config.yaml
num_hidden_layers: 13
num_attention_heads: 6
intermediate_size: 256
norm_place: "pre"
attn_scale: 0.177
init_std_qkv: 0.0312
init_std_o: 0.00612
learning_rate: 0.00362
lr_head: 0.00748
warmup_steps: 200
train_tokens: 149700000
MLP neurons of a small language model. Each row is named by its layer, matrix (gate and up: input weights; down: output weights) and neuron, and shows model dimensions 64-159. Each number is 128 + 24 x the weight over its row's rms, rounded and kept within 0 to 255. Numbers have three digits each. A neuron's up and down rows have the sign that makes its largest values positive.
After each neuron's rows, "fires before" lists the tokens most often just after its 100 highest values on Wikipedia text that the model never trained on.

L7.gate6:127159107151129105128156137104152134153129140109147152123105132124151118104167142164155155104138106107119152144158150124138122077158071178164112125133170166165128129136082111107132128152120129082140176122162106136134121103103159141114110124138102148105123116107113118169153132192177169113
L7.up6:140143140115117113131103066123137108152084149119141143120091170125116122103113071152084103140145129122119131140135120136161148126141085146146150129114107098150118082151106125107114121110168120137160137143139105117132105083164095128092124145064101153101123090084144094085123128169138096052
L7.down6:106134144135136130101078107147130109106100114119104130103115134149140144141163149116174107085107136133119163132113134116175152103157096110159133073102121104172154110136135106135112117123088131113144111083152148132145128065149123118130127161144092165101124090136101130104155110156104149104
fires before: "|", "-"

L5.gate217:098129136190129126119143178156160112128098158117118120139108128157140158124141108130117110153114147154147170144164143120087160097165138134093093110125154110128097123144142134086128081120112146181116130139104149127143145109129106137131138152091130113161106125104118177123140141102135133088
L5.up217:131141118169125124114171096134133195117151138114131137146120170119114147141077131131123112136111128157134141118122128167097110110139207095128127123167112150152122136115122127069125057182097116132100109121136117106095134080114139126137169150102152177141131156133140140135123124111139132161
L5.down217:124134120152115148114132129131133133147115131125140108129119136151132172167091093119110099124101115141107146124146120117167137135149177127140113120121103102138189135127161134103141088150085138138140156108164126126132183124118172160138130144106158161140125158118133150101105088117128154154
fires before: ":", " |", ")", "ed", " time"

L3.gate249:116113104134160217124116161128114148114155129128067133115087086103147130114154162109125101103111082147134136153144107121132119097154122094127118108131168157115136118140156167163145127134109131140102143174121062120152141115130126136122114153148144152138126153178135114169124191095135109129
L3.up249:101142098139136157108103177159154157118121147144076100164111120099125117151146165139093169066115099108164151119161160125100145117136137095103125112150197156170118153148124134130092094078132124132107150142104138117109141095141123144142156142153155140162112149172093150144138144150107171107
L3.down249:126089102132139109104123138114088120101135110141132127095127104102151138109131103114149089146155150159147165145091114142111112111101173112135086094149131099130113164104080157144125161142151119130156145153111124140197132087110141170120138144120146135161113113136144142115148130144110148133
fires before: ".", "|", " |"

L7.gate205:118136144122155089105153150148124141105113153093134098112101066078127113105167146151165129114103131054110111128115124119139119152134153118129115093139127133127123157131086137151171136119122154111103136138126179105123127123135152117115129137092083137112093047118108115085142135124140115078
L7.up205:125107180112130115114106093137157128116109109120129177103142106123134180119131096122092102132121125147157115102086135121137118113156164149135130088140106154160100128138134118132154129127184150153084170159142103146144099135081105146099081132139135111166169123132109151108121106138148116119
L7.down205:107199155128147119147116146127121112089102156111137102120091114130124098116142102189176107155147123129162168126122117150103120122096191154121120149129129096138158189107117158170142094138100131135138142095172144141129135115157116167078143161089109107117088095127116068139114113118152114122
fires before: "|", "0", "3", "5", "7", "6"

L2.gate208:108158121132100096106164135134117115170122160102140156109130161101145151150170149155123082123096141148136133139134159122135138100107148113159131095112135149112115138184110141108089167132121113140113136139125114128156160121091139121142117122134155169107132110124089172123151116097169137162
L2.up208:130167127146127117118130120099137095126197099081166198151141144104144158135114163142100081039095121145115145125103188136122172136118108142166113159116051108104135127077157139131133138125113100081122143146114130141159153121102115157100090155152124185118131118123092125130134154129125131143
L2.down208:137127115139147128119135153147133091135121138135174124105091163127126181133114119130157080137092117127143115104146145128152114087122142120141143080123091140161152160112155136109160147126125134129129119151134129102154178141129139099121108134138104205128113148073122124084183109037132118153
fires before: " |", " of", "."

L2.gate43:139137146165102116125160104116122146180148130082110167137121144136102125118142157155175123077103140110108120142133108156112128168106165131090151125107158141133111139104111174189122117087165140127139148123135070107130144118137094110096170098120103107152156109129100115115129120116102144152
L2.up43:131144166147095107108150141106101117164124110099120150151137152133158141149134141124132128085120136114100116106178081121140100161101149156110120126104121112150157126152119178134112156073174141133103215155124052077149153141145107147086139133119115126159139100171074127104116122102139125115
L2.down43:119133117124175150097096135126126104118103155142179099100052066132131087136144134140132099099089116119146095112100123130135152096103167110124150133112149108138079112118168144121136094141119087117124143108134206162188142166108157137155148120118127174122138160142147142140156125143085154107
fires before: "=", "\n\n", "\n", " Ari", "i"

L8.gate38:202153139105101039165110155098160103135168127139103155115115105107141146134107133137106143148116126145167208138121133140111148140087107161136092085133122146111111154146158159101125107134155130085120154154131097140171135141070137155116119136129122116117120131118100121075142140120106103128
L8.up38:180118084147120101122112107121143135154144089102170157121104152101115131104111150103145096107110126136090186138116105155143138142122126154139123103157106116133095164088112163141094126148183124115148118125164116117147173098171133114094117148148087138114153137098132134085140131136110151102
L8.down38:110101086081126104111134102115154098143149139142122109161124108125118121112133121110121150075112127151093148137121129146136107138109113113140094068115138104126133150118085141141138071114122171164155151165080146151144109141106152122126140135136119099097074114121141112102131085117121114081
fires before: "-", "\n", " Votes", " the", " Qualification"

L8.gate214:146134094155118093096080163181097129087132152123111155098117106129139101079085132118133120150101146120115148180164140107116115119120147168148164114115105111160115090126152106161129122154107153125143113142120114119130129168109122153130167129171117140126141123115117127116165157127125080109
L8.up214:167140080150143100086092120134127137145124118090172098111142124116141134168099132148124108107097144181151137186150130123175076143073140166106156165108115112184118121102119147122131132109115122126125156139126081086146140138112098136108102121100134153142134090124134119113134154093100115122
L8.down214:124141118154149136119115119150125156113155096114121095121115121107115144103172149191110125175114135093069088106150133109112148109102119140158167144143166068127136118154115143091111101130112131129127133130121153143137169138094085138129111089143131157111180183112116133098124116105182127139
fires before: " |", ")", "^", "/", "\n", " per"

L2.gate36:144108127108116125128076178141140165075119186126114136091129128152121109124117133093113112159099115097113139120104131130133085104155152172112123086083147130132110087121102150162151113152124170137114144168134112116125136117151100152124166146160103137156115126152132114101129134165113089134
L2.up36:165114124118138144093100158130134093112173163122100144158099112154118129131095140120141122121085146131100137129106135099144100124157111153135159116076068127117136121130106158131089128121103115147128134125152125100153137124123087168148145113144122147137124112140140118086186159138092134176
L2.down36:151116103125130153107146120139137116110169122171148162155142157106155156131096118124101140094074092136083139074109143163152117142090128128135116150144139136114120155138106123129073120169150178121148133126123103134162139135145078124165127127103141139122145117160124086142102147104125111151
fires before: " |", ";", "–"

L5.gate186:138145114141116142131116151097087123121112120138165097112152149138125085122172166135131180139121152159138141131146125169069099137120134122126154135163126177173127128149129089131126137172092148106121103150154154141128152120102129126193160133081185146165127101121128135144116107100125130104
L5.up186:102090103124127142170087141093159133098117074145123132152145125116123109121155126133109110136138149114091154152119129137119126095064154123111133094141155132124132133178134148180154132144095129085111091154168110137150133138133136136108127137097135120164106093118084117128139091122117141106
L5.down186:159104094121141116109086163116093123138174094144076146124159102130121110174161129148115133104121137130149086142157106131138126122071083137121143100118113127118148153127114149107105090123114119119141113146164079122166106109140098114154108144106123124149113129131165105145100093102145143163
fires before: "-", "=", "|"

L5.gate241:118156118153130136108138133167143123099170102114123123099118128148091123103135148139121153132133105148184196140121151148164105087102111141113164153148134091147144158128132137127088128108096142133139124158158151144097121096124151115144145127097090142100108065128122068127139141150156103129
L5.up241:113135157139142086145099131108080117148117098174127110113133134134130130125129162135123161133123164171140116105125084123097115157123122147148102128101148104123132088142101068157124170076100141141127126096109111127118141127164142136137134126129158128145079150131124157146122135126120157112
L5.down241:122128174123144101101166112128077097180132185101127125117131119125145135150125128142115130147115144132123109123129143105113103109119144108133114150085166106118106138160114155129117131138150112155118104154103145182091141123107148126078078118165163113143156136115190173114124142116113194142
fires before: "."

L7.gate65:151148154153152133106088117104160119102101159136124147099107142126141115130088146129143147124115131128092164135095134160120090090095127143134155126157118157120164123186119132131140130153144152135123119179132118155150132069143112105144118137102071140149119151118140119126131072107120120091
L7.up65:101171157105132062092131127136182135116115139129121087129102138107128174104118166114112142133124081103144113145151103170110078087144140122108137121144137109190144157157139126121141127184142146128134105142121150149157128150132118166123123121170161148120124145142107139123101150098081184175
L7.down65:168151121123115117098161135133102166150140097132101137127192133109114128098084074141136182157148116146111117109159130103128144128096142098134119136113124097125106130108142067116145155113136138110151104129106118136100118175085138142116138136104203131112123107092144118115113112101107132136
fires before: " |", ")", ","

L8.gate44:090122096152162085129122136107144087142169173104158134166091094155110113135118129180114161159140133115130142130129148172139107141131153107134124149140177118123134090136120174118137127108095126158144145130121134078135114178126156107130142174137144156096120159135113139101174168118127144116
L8.up44:188152128094106115108130154137129136156151134133132136120121154116117110168107128141127168125117119119122111118127109120152130161115157113147147122090081123102105110148086122131176161113134094128159115129124116166106136141099098152158147101092167144107107122086093107130143082085143153082
L8.down44:100121118123143103115121150131152128120157161181117156127101160159116094141201067163116111108120111122146144113112160118150107151168150075120111139146152125129139126189135159085115136119118132106173161175129107102156136119143146082099142160123125136145110114163110121125110122105119143125
fires before: "ion", "ed", "e", "ity", "ing", "al"

L7.gate124:154145148169161117117134147123107142099140159132096108108149146121100157126067113134113112143109091136123164113118146104144110160116103132138117132090121147150169115112145090115125094152130136146100105139169125102147103122097147114188129169136136167148156108127149131107112146116153117126
L7.up124:136082146107081104127106143164125137078111117151123144136136134115121127117144084135097160141138141140097164189144144095136133098139122175120106136148111152074106109149108126107111158149124158115096113159176090094114124106162158141108132150129157131123097146145161126121163169117168139065
L7.down124:116200144148137114149130104145090115097134157084119147111115126147109155102072133125129088118100132151116135099128154084120107159115109095186106154128129110104169140115074129138150128103124119172128127106116151128134141147119110169144092127113122104110128139110130163140107134106154091166
fires before: "=", " by", "\n", "ories"

L2.gate116:136131157131088112170157154180135131114147135121106166127106121124101119148100097159154132101106166073099125131100128121102128103130090165122157143155143134155101116140111111171114097152124167157148122117144099081121111121143118106149118111113083109169118105134174125106131150126134081132
L2.up116:159084136145143124093114156156165112108126157118127146150118105115130111101122083130145168154114113167133109137134142099160123111103142131131093169152114145149102112164153142115138114110137114118144156119084151114118143131134107151111087134175144146157154131121125138192142141111099124187
L2.down116:128117117118154149115131191125088119079118160106142118098151141149164151130130106159098118120104133113150132086183134140117133162153165077116121142117132095116138168095120160065150110128109150132114117116160103142133163151140172119130124122113129136110146122099136097126156147157144166141
fires before: "=", "\n", "\n\n"

L2.gate209:103119126137131145135108134142144113096105114143158122139066143162132152160114146098155150087114143153144109125125096182144179124134090143154120085149102117158167136108141153147102178127146130144137120119148153125136153163129105159163132135090157097108122116106116145150145165067110140152
L2.up209:111112126095122117113076144114132118097089124149133142103136086157082107150132108120112165144136141094147136133150124188117125088147121147150113122121054100129178119145075150119101140155112151128093131154110105116133143136131092155129132086110124138142102158189089106127121120125148110102
L2.down209:166176145113138124124105085123058153144185142135158122115134105077167136098105119157169117116119165166084127133153129084112091143128141112131189131140101080136149062114110134107125103123154121127133139127127129127090115117124125090162128128113124117134137116149128158115100144139114154095
fires before: ")", ".", "l", "–", "″", "0"

L2.gate174:069124093166102148151149118109158134140083141133134142115077103154110120166151159137170165111103082134122139151130167134147137106134098091144129146112167118101165125118142106096126146137101116129120119133102119143099115126084126153095115127122144141106143126096121114129139152083140136086
L2.up174:130144129089146144125156120094161173123151123100166119091140126128138106144130126158136093124112119153140099140151166185104144109177140130148101138117128120171084127132122103100156108139169107144128130151082157135101172124105162109122150133165131139117099167114099125085138141111156145123
L2.down174:142092097172159127123119130079116178131108140183141139116128113144169112152122154105101162111138129084150125127146134147146141140161119106104102121111107173148166152091120108119139158141143163148089190153135092132121114128129177127128137136120166136121090127123133129128092097145180173156
fires before: "–", "|", ")", " |", ":", ","

L3.gate204:114144129141141093149095152115150157129150168135132141103130126074131162141135156135159086153112118123093086108145150099119127114129087124126132161100145128173074161117137094112125128120145146092128134114135133095097139160155109117155129083142112098122131069138118122152136117103146089154
L3.up204:149133144159135134164155135142094103087143131089130065129110098117109136182120126114130094143122097110151108129101114133125139119121121091137105102143149151142113129094150107129119118086161119127113092171170124103155123123127101134135146122142128120132170121074139136106137181102132065102
L3.down204:145116137133108132145107098146160118138149118140124119142104111079160141137138138176091133170114096125101077133131172165099171110141131101135120152154124142114150134151111124142104156163129122117159152146125090152126095127081147106134141070143091124092121145171136107130138096148086154135
fires before: "\n\n", "=", " /", "ki"

L8.gate1:134129154138142119156144137106094143145093147116131116159153073082109119124127153174117135154138126122117151099135145122094102095131136117145145103106152109164092127135147179155122131143119139126096119122112174126113142135163101171113154158075082107121136112124102125122136053126132104120
L8.up1:139139145129130117152173089126100070102128115142177158130153121158128165104116093106141157071100112156152110109120115138097139132126125154102130146086126143111118108130068135121155112126123137140149104151113139106107130119133129157128155088142107112159141125145133113091095127134069123125
L8.down1:119151151150128139167142129131105111094116154122115134125179134143143133110138154092137143112141090115155081110085084126122123100109157129083133122167116152145129127160102159121105142158117102137166151175105151122113146107152128140095122116107101125139142145085089103149125114157153151090
fires before: "|", "ies", "e"

L2.gate52:070088131154123109119125098101176154106116157132105135160114122161150122141094130127112137090143072126138139113145090097101100130169131152125118115114167129127127098106114118129123142143130115145082149166112114113109133138110164131114119103103156109122069103109121120093128115155155106112
L2.up52:090092112140159131072120136105124125111097141095134132148158154165136150130121122102118178090106135152164163082105085088124099139109142149118102135104135154111148146104106146139124125159105101101128111109120104139103117129137146145121140135112145135107098118132133145072117126161131090135
L2.down52:116109084134145128096107146123136112124128118082111143146122163147122166139091106154124145132132110176161143085129094102148127129110132157120132118099105129122145151100086136144090144127144138089060097138141139140102145127140157104111187157120155141100150088109121132149122137192134126145
fires before: " |", ".", "ill", "ake"

L2.gate246:134129154127126116103201132082107162192159136097129133110101102132149175124109119119133146116076115115145110133150118140121145095153108145112137117133117173093134125154058104126123156088119122127132159147103078124147106085142143130112082135092106111129129132121082129102124098135157153113
L2.up246:102124116129114108140175114121126193134123129087141148093171151124141157134095120108135131102119104162140106125190106127134129117126130100179076120164107134137134118112117151123166117072117139130145103094128105136103107104197176143164108142102158146150136121121126141109089099139133151123
L2.down246:154157087115123133165154061139114203118096175114114066123129159105120117134156141139163147105141139153175147101108157129159117161115166136125131121128093125076127170094164116137129163114146151145117115113135134111083138125143114117118122100153140131153131156112162097107155142162133110147
fires before: "|", ".", " |"

L7.gate84:171176068159141104111121149136145117143145113122148142106113104114135120143094122173122135121077126104092128114128129113138107126124144139167178110130136122090096138110144106125136113128115127138118094130130135117118110114144113104167133198114111142102122065106146139130114171146124079093
L7.up84:152119156115099131153170138112125137126132114132106158105121092143138146154114142107125140152125135093111102154140161115101165184142159147126131139113089184109179118097134114139112132124142107146130102138076084077152126142166121126100082091138124126143140142139116127145129133143145108136
L7.down84:121125138146109169134145127111099117083103114123129140120128165138120117145124139174158136102103133159139081130158132116124130170110123126104127095131134165080094109091111158102100152123137119076108125097083148147163143074124158143145128139109116155125146120131187114123142148084104160201
fires before: "="

L3.gate4:124108108157089136133122118141096115185160146141167140129120139124130112118112122084092147121146121150139156110134119159142121156125136116135121089072112165126110137142110157121117111152106115142081088143119085119137160126150180151146181095111110103135144172129134144136143155157129107169
L3.up4:110132097096135124132122144113135126134145148092138111175124134140122112144144130160130142096161151222154123127119089109124144129158186067159108121094138136128087167099097153109160087137163132114120179146113150112128194142106109105153124095131143097142127139138127153136165115106132156134
L3.down4:116066108126143124140142179140131136170144092126125144092138094143064127150145117163136079149095122098108089158108124145134127156113122148130140149164151086164179103120122081110124127099124118169140128140159129133127113128117095165118149156136144154164127127159090103127121137128141149180
fires before: " the", " a", "."

L8.gate174:118168103080129124143161095097085121106137144127120135151146120138137127114124092133133135090150174118130111146139140126138110097165140122133144161134159141160106117144114076099170098162149146131166118111097136176135158126124154130152101162113135136118091156162102113132120107160120139124
L8.up174:098091115107135139111135125142065087109161156151106115121161096112133146106123114124133174105127143142099076106145129092115139121161113152131109111143191117116136132108087161084143102141203166138119122106137115132144139155107132134147118149130143140132095095113115109110111167173148113130
L8.down174:125162078137146086150150123094137109098127115118141106165119096120122129127114151148147157128145156146092103136166117137092111127142105142147148151118114147110108117093139108105095114162132145141159098141142121146143154159148139154134070176116166116115120160157090140124182151143064132133
fires before: "–", ",", ")", " |"

L2.gate30:146127113125127127092118134163141127151144128149107144165140158132134137090143082107130152143073145111127174117125166106105170095153169109149135112082140114140141092102125133097153149125151099143161179133137108129104144119131099144163119164114122121072106105128104152126107193179145109132
L2.up30:157143100118188110076170119107134138130132145147119132138129121173120147109178142119123160103096144151140130163151144094148116133162114154091134124108149137116154097117150125104089129139143139119138172125179119110114125155156095133151093132119128110106167093142105083138121175154130161101
L2.down30:159060143132159121112122146124119133141152137135142115114113150166172120171113090137122144158111130156127135111145108180137153122104144100141125115181132140135128125137114121087102112155123147179164067138140066141104167160105103153138139137131099119115100152126145124105135131181107132104
fires before: " |", ".", ",", ";"

L5.gate187:165111194149141168106137124084149134107120117119189158127142118163092144106157147126145119128132142133121093142139126099139101111091092102154138085155144127090143111128146121154046177140116125155107146174120115096129110128148130160121109131118086138128111132128141132119114101148170108126
L5.up187:144105118116123138133112068144165087111123103109138105095138146114154124130182155171140115140143087111148091167110117119119147156122125131111128112172095101115146103112111158149125126146150135157133086141051111132154143116169178114134106185147097162131110153127130074163132155110134142149
L5.down187:121107188079137080092093111088144128146110127145131133149123099155109134145150110133137109111106112159155110114169150139155108125150120152133106126129096115130144166120116150129168116126102140170145100123109108123174184091095134139106102143147123167112156142140096125145122123152149094147
fires before: "|", " —", " of", ":"

L8.gate79:103152108188125118099098087110119134069120135108105145164129110094150176136137104132109103113149146109089157151146133151114133129122103137169146142177136113148081103119137148125099103192121125141094158109144102143139118191088134160135154149085114112138115129117106156108161118102144135122
L8.up79:147132121162145146084134112132062112162134095125127149121111125133139158144116104087139120120088116122072120144079134083087167095148115145126134137157163119122124129117180132125081130107160117134154111143118132137102153078122111129118121108154109130110152134133126091118125128142176143144
L8.down79:139147145155169100122158124184121124111149114130119116187128167147162117092142124171146101117128141169081112148132108125112116126128151151100133109119117151119193120117141159141115108084077116162127158105151123127107157098077111143168125085161087085145117135120074164106098133132116125174
fires before: "\n", "\n\n", "="

L2.gate221:126139077171114116136131157172095162103122102118131123148113115119121153150151147110118169123085176132096139153115123104130209131128133152136125147127174094130122155096116098167156173113151137167098141098100171143101065113158117092112152114145120189098121154114167154155145139126102102113
L2.up221:066126111176118096152135140159047114145142116123077161152122123124129139118124156133089159160111131099094117115124139116093142134120135140104117148127131132153111176120088157151148162148128143161144116113084124179087097155156128091126149107121103134125138161170115148126144098138113120099
L2.down221:147117153134149150128123127134148140163121157133139116092108136135080109139102141118121124110195100102168104112132115159098070120095133128145123147137079137131175090186155161106102056122101106105152075136140107095137157118095136140142110114116142079156157120117111094105106105137151138139
fires before: ",", ".", " and"

L5.gate255:083108117143104126130123104147128173103119113136103121110164085161123113129118127128147186098134127139116105107087118162160114111093150126110140153149149123158115142113132113149168125120121125140141116132099124144093124152147143091087132100105137108129125123127116101109107097168139077119
L5.up255:124147131107129126121089140145121114114169103147148117112116163159151124109123148152136160140078131155121116093147156076147081107137123119119121107170122128163131142135154128110186111144162138111094100123141167127102157121132140114089153119159099139145117180155142128124107111123125119096
L5.down255:157135143162136126112122139087147173111089124097082123130124121115147144138132148140090136150115171124119163151150123103128123084108116127164134125097103135117116140122129131142110153112112123131102152120117131135135144161112141122134095147088151152099170103113174106151098110127134123119
fires before: ",", ".", ";", " |", " (", ")"

L5.gate199:157136124132126129122140125114150126090113144113127181143085152118115160130118152144105147158161084102140130122142128159116165136151149100127109133120105141143129132135103130154133118109160122146066133127127126132167150099182137141124178121131121145163123167121129123090146085139113097123
L5.up199:137125129173091128131091111105139160101115094120147119128120153101168111148147128111163142127126097147084137164144168148152135146111158126128116117153096131173107132170097150156147105145129131138145148149114181116102141156127157111128111148126136158128137133134097133138124065152123109124
L5.down199:131150116133183117128126108091143128135091130107131117149092138158069133085123128136111100133137147136109159125123096145140119108064126130116111135166120167165103106102116081160125141125148131147141124100127114100157095139166111090104125116111126139127157149117151130150142127111141148135
fires before: ")", " |", ",", " (", ".", " –"

L8.gate157:137133155129126135142148168127113174130140169128131157162171096142127157188108140184146082154116105142128107115142127137131126106145091188139087135165128145146119118129135137145139162122122141119133132072109156090148120096174108138129127095131123154148121135123142125116161112113114131098
L8.up157:121165130097149128138114136154108135096114165115129105145077131105084094159165104105110077108118149145157140130128142128156119112092147169115106155147063148173171154135095130138116119112084104156138122155117102125123140133125137141122135107146122148126109134149118092141155128123146099168
L8.down157:091153136088102117138109103093105101120117147108094157140142112181119185115185118129102097181075111132136102133150158128129130150091127127145124106119173144116123093119096158160145130161144110140124096102132117113148118149126086093080114127170130108130137139146101134126115106126108120073
fires before: "=", "\n\n"

L2.gate75:099151130081155158100138103115132145114084121110118169160109113109095112107131157138138109124131150137090152075136120101139131138176177164151103099137138130179109139163134123145135128088144146113153098096120166143121111124139118128164110105081079135111106124120119096135155111097144134101
L2.up75:164159118136157142095130136113127138114116162097138153164125106109105148121122150170133119091131123156130126107148123104145116114142154135138138130163078100128083150166108139121143090107149157090155110104138148116079181132180124131165097106132094171106116142133144129115150092103121123129
L2.down75:159091127157139153142149158104130142115122113129156128124138119119164098086115134141138096091105109138142139099125134170162166121141135156119113144139088129146070149126130161088140107085154091138139143122110090103136118133151131114121135128135077185143118116120168125138139129162109114151
fires before: "|", "  "

L3.gate46:103133113115114164135133108108109156128128109141103133123073125122093124144120114109096122102154160075132127119127183143095155144081171168164145097098170163132165104170093130097091139117071131154126111108108111128156125127136127130156145132090148157133098103166086111105164129120154131104
L3.up46:116164133133152126148154081126138117121131136125126163135102100141123159158128110132139118137134116148107119142153166119136161130117145198146155118132176173131137088149119149069115109111133165168129123128175132134184091105115163161127113141098113139161133137185087090089145134124126125095
L3.down46:131100105123125131111157138127127120185113106127109120135063122116148067126099148140135138101138119095157143150103125126096161142081142148131143140123111131108146091085141128112127146124129130130127114105129094110177141124142102118169100150108165172139154138147171157126143153156130110134
fires before: "=", "E", "History"

L8.gate227:151165115176109143112141125126094074136154058107097119170089122119157134129110131135147106137108136124128182097123155109145120196123122095139102117104082131169072113157158123135132087089157132146125123162142162155100130115121124122136160163124187106099135100102125150085145152145142117139
L8.up227:161134124135131098136154102143117066103102113107129104115098131101120156154102095068138127074097149104119114131142111112140141122117133117127141155174145130084175096130141143122118141114159142131102172128186154088116163168158136109129135134118130112153143124136144125102089145103141149127
L8.down227:113135148117178127155145102128093106143166153107123138154113130142098165164117128125117179146132153157110107115149128115121061139125155159129134102093127148121081137134161185100109091119134106137094129080130142124121181154145108117117113135121119128108165137138123139100108120128127141126
fires before: "="

L8.gate238:145147121159156105132101130127134149134140142086142114106113123151113117107130151090139111166091146091148167138142130107075107173147143130144141117094134117148121118120110139117091092114101111064124146132159117102131089115136107121085112127117124127159125117153121173112150141142129107074
L8.up238:140135126116146109108096175134150130125123117144148132085089127121122131118152154137125075149135108155145170151092126138142093169129107159178151082136140115089140142104158122130118119129086119138169153143161090129151109089111150093168116139108095127153138158116121135112154128115128145154
L8.down238:158111110090136111113159167105135164093133154113165109135110124140121149127136156126120109108125094140114144111098135165112136123071088152154132094161109112139158159124098150120072164090111136158148136168104121099162100142098158133164116111100127117152114113103111091078144146132098123085
fires before: "-", "\n"

L7.gate174:133103128166146163131127108098107159169145129133111130140162131135119145123108152083129156162131157098120107143068161143083136137127117168116145110147117085145098127106174156185124157080105110154127129118138142169133132159161149167150156125105104157129139114099141156109118091089120134074
L7.up174:168130122123129147093076150170158105141132103119133119099154114136157100158092111077143128131107174117099120183135087134104173105144122144143168115131142117158152119152142162143164136098139131118113131100087105156156112160145100170088157111138104146112115132132107106097095128118155121090
L7.down174:122158134119135132080140126118108155124144096137085118136137116093085117151124153124117143144134143104130083111142142089143116107064092165158179165122106126107107136131127103139121132131118114160115116123125112113155190130077114121133117111155150149133174154080110122127132140095145156135
fires before: ".", ",", " in", " and", " of"

L5.gate173:122102122117151115127122155123170128081087177119159131119138084099148120062189152111136135162122156136107146144119082101122108082131136139121119097142148131114161110153154120091126078119102146079130132105122162152123102129118194162094114156117124106083135138125075149119132124125108144109
L5.up173:122138119135130089118157125129090178116097125143120123117135145142145070123111136140117088144115127128135144136095180131103088182147109131161121145157122147122166137130148137147189097138142125165094131096129096116108124157159111100128077117137130120072092120128165137099108157159178134118
L5.down173:118106126073128115119122148137127104082148103135134109145094111084142084127132150120122125137097113142154145124123136170132143107111139143113092158132141119087111140115106109109147133100106154169133146144148157123163128144139150165090133099115158146139094145105116115130137145175140106113
fires before: "-", "\n"

L3.gate216:120149124143183127121079117121163144160092103092150130107111145176132161137147113116109117119117122183128156130130111136133132133118134151124129125090106151134142145123119188147123129117127172185106128142103106164106145115092192145111122187121117133166121145131094126131177095138106147144
L3.up216:154166123131118146164132127133144138110143117129102151106097162115148135131137120113153104111086137142129141162142148090161138100158120141144116193134133160077141128131188140153135119111139152169090117142114155108146222138138163086164110089128142123126121126086155149176136161142141100174
L3.down216:127144121160115136146162098146171117076110135123134080141102139128144137103107149114109081124139117112117149175119173090153066109168173165138110166171095113137123116139133127124126117100136130118120141154151110131153142116153084124132124100145142139121146098065145128155119127117157115117
fires before: "|", " |", " –"

L5.gate45:103106121151145064148109119161177147108143098129151099146122129098112157071157103129131087135126123159134140162147070165148125143137060162108142094115102155162126138137136123102128122100095118111075136141125152147108094163097156145101123195134128152098125098140127109098120145108138127102
L5.up45:151126139118087139131156108132146107107066118107149135106134145139146115129110145131143113125099158171132155127080111174134119125184096147105046141136124177135123139089154107090118122131131123153162140145149143119128149106121124170100115149100106168096146126121133177128130122104138098153
L5.down45:118113116117114041144139123158138111121108112112122136128111150112146104107155107102127050131084104141101129136157136172134115101162125102102137141118110120171105133107144104097116120137121081130144121156123142153097093126104141116110121110128156136132179073145128142104102179151078142113
fires before: "-", "\n", ":", "raph", "ific"

L8.gate48:122197135144129153115140130090109128186117103097106131126103137126137122118111180143162125100143104079111150119120114129168111141155157119087180116135144165153117135183127132207140128133124158119126131131100108128169137130202143143142144132084097143167099143136134102123087169154117125128
L8.up48:143123136076167122084125144121124084137129116108138129113112150147120116131171156156151128113104084117127145157099146125147136115097148151134159145152082148121142145125117166178156137116144108104141107120134090129189121157185118156131125126070075119166135141101116106105111127147125113143
L8.down48:156109133146155098092114108165120128122115115090165127143136126115158133153161167153150105132083131101127116161122108080171146167119101104141122124113126116143143121103106167120112104102151157119131129138137166107153139080175129105087077142126133136161129122142107149142125117125087122135
fires before: "|"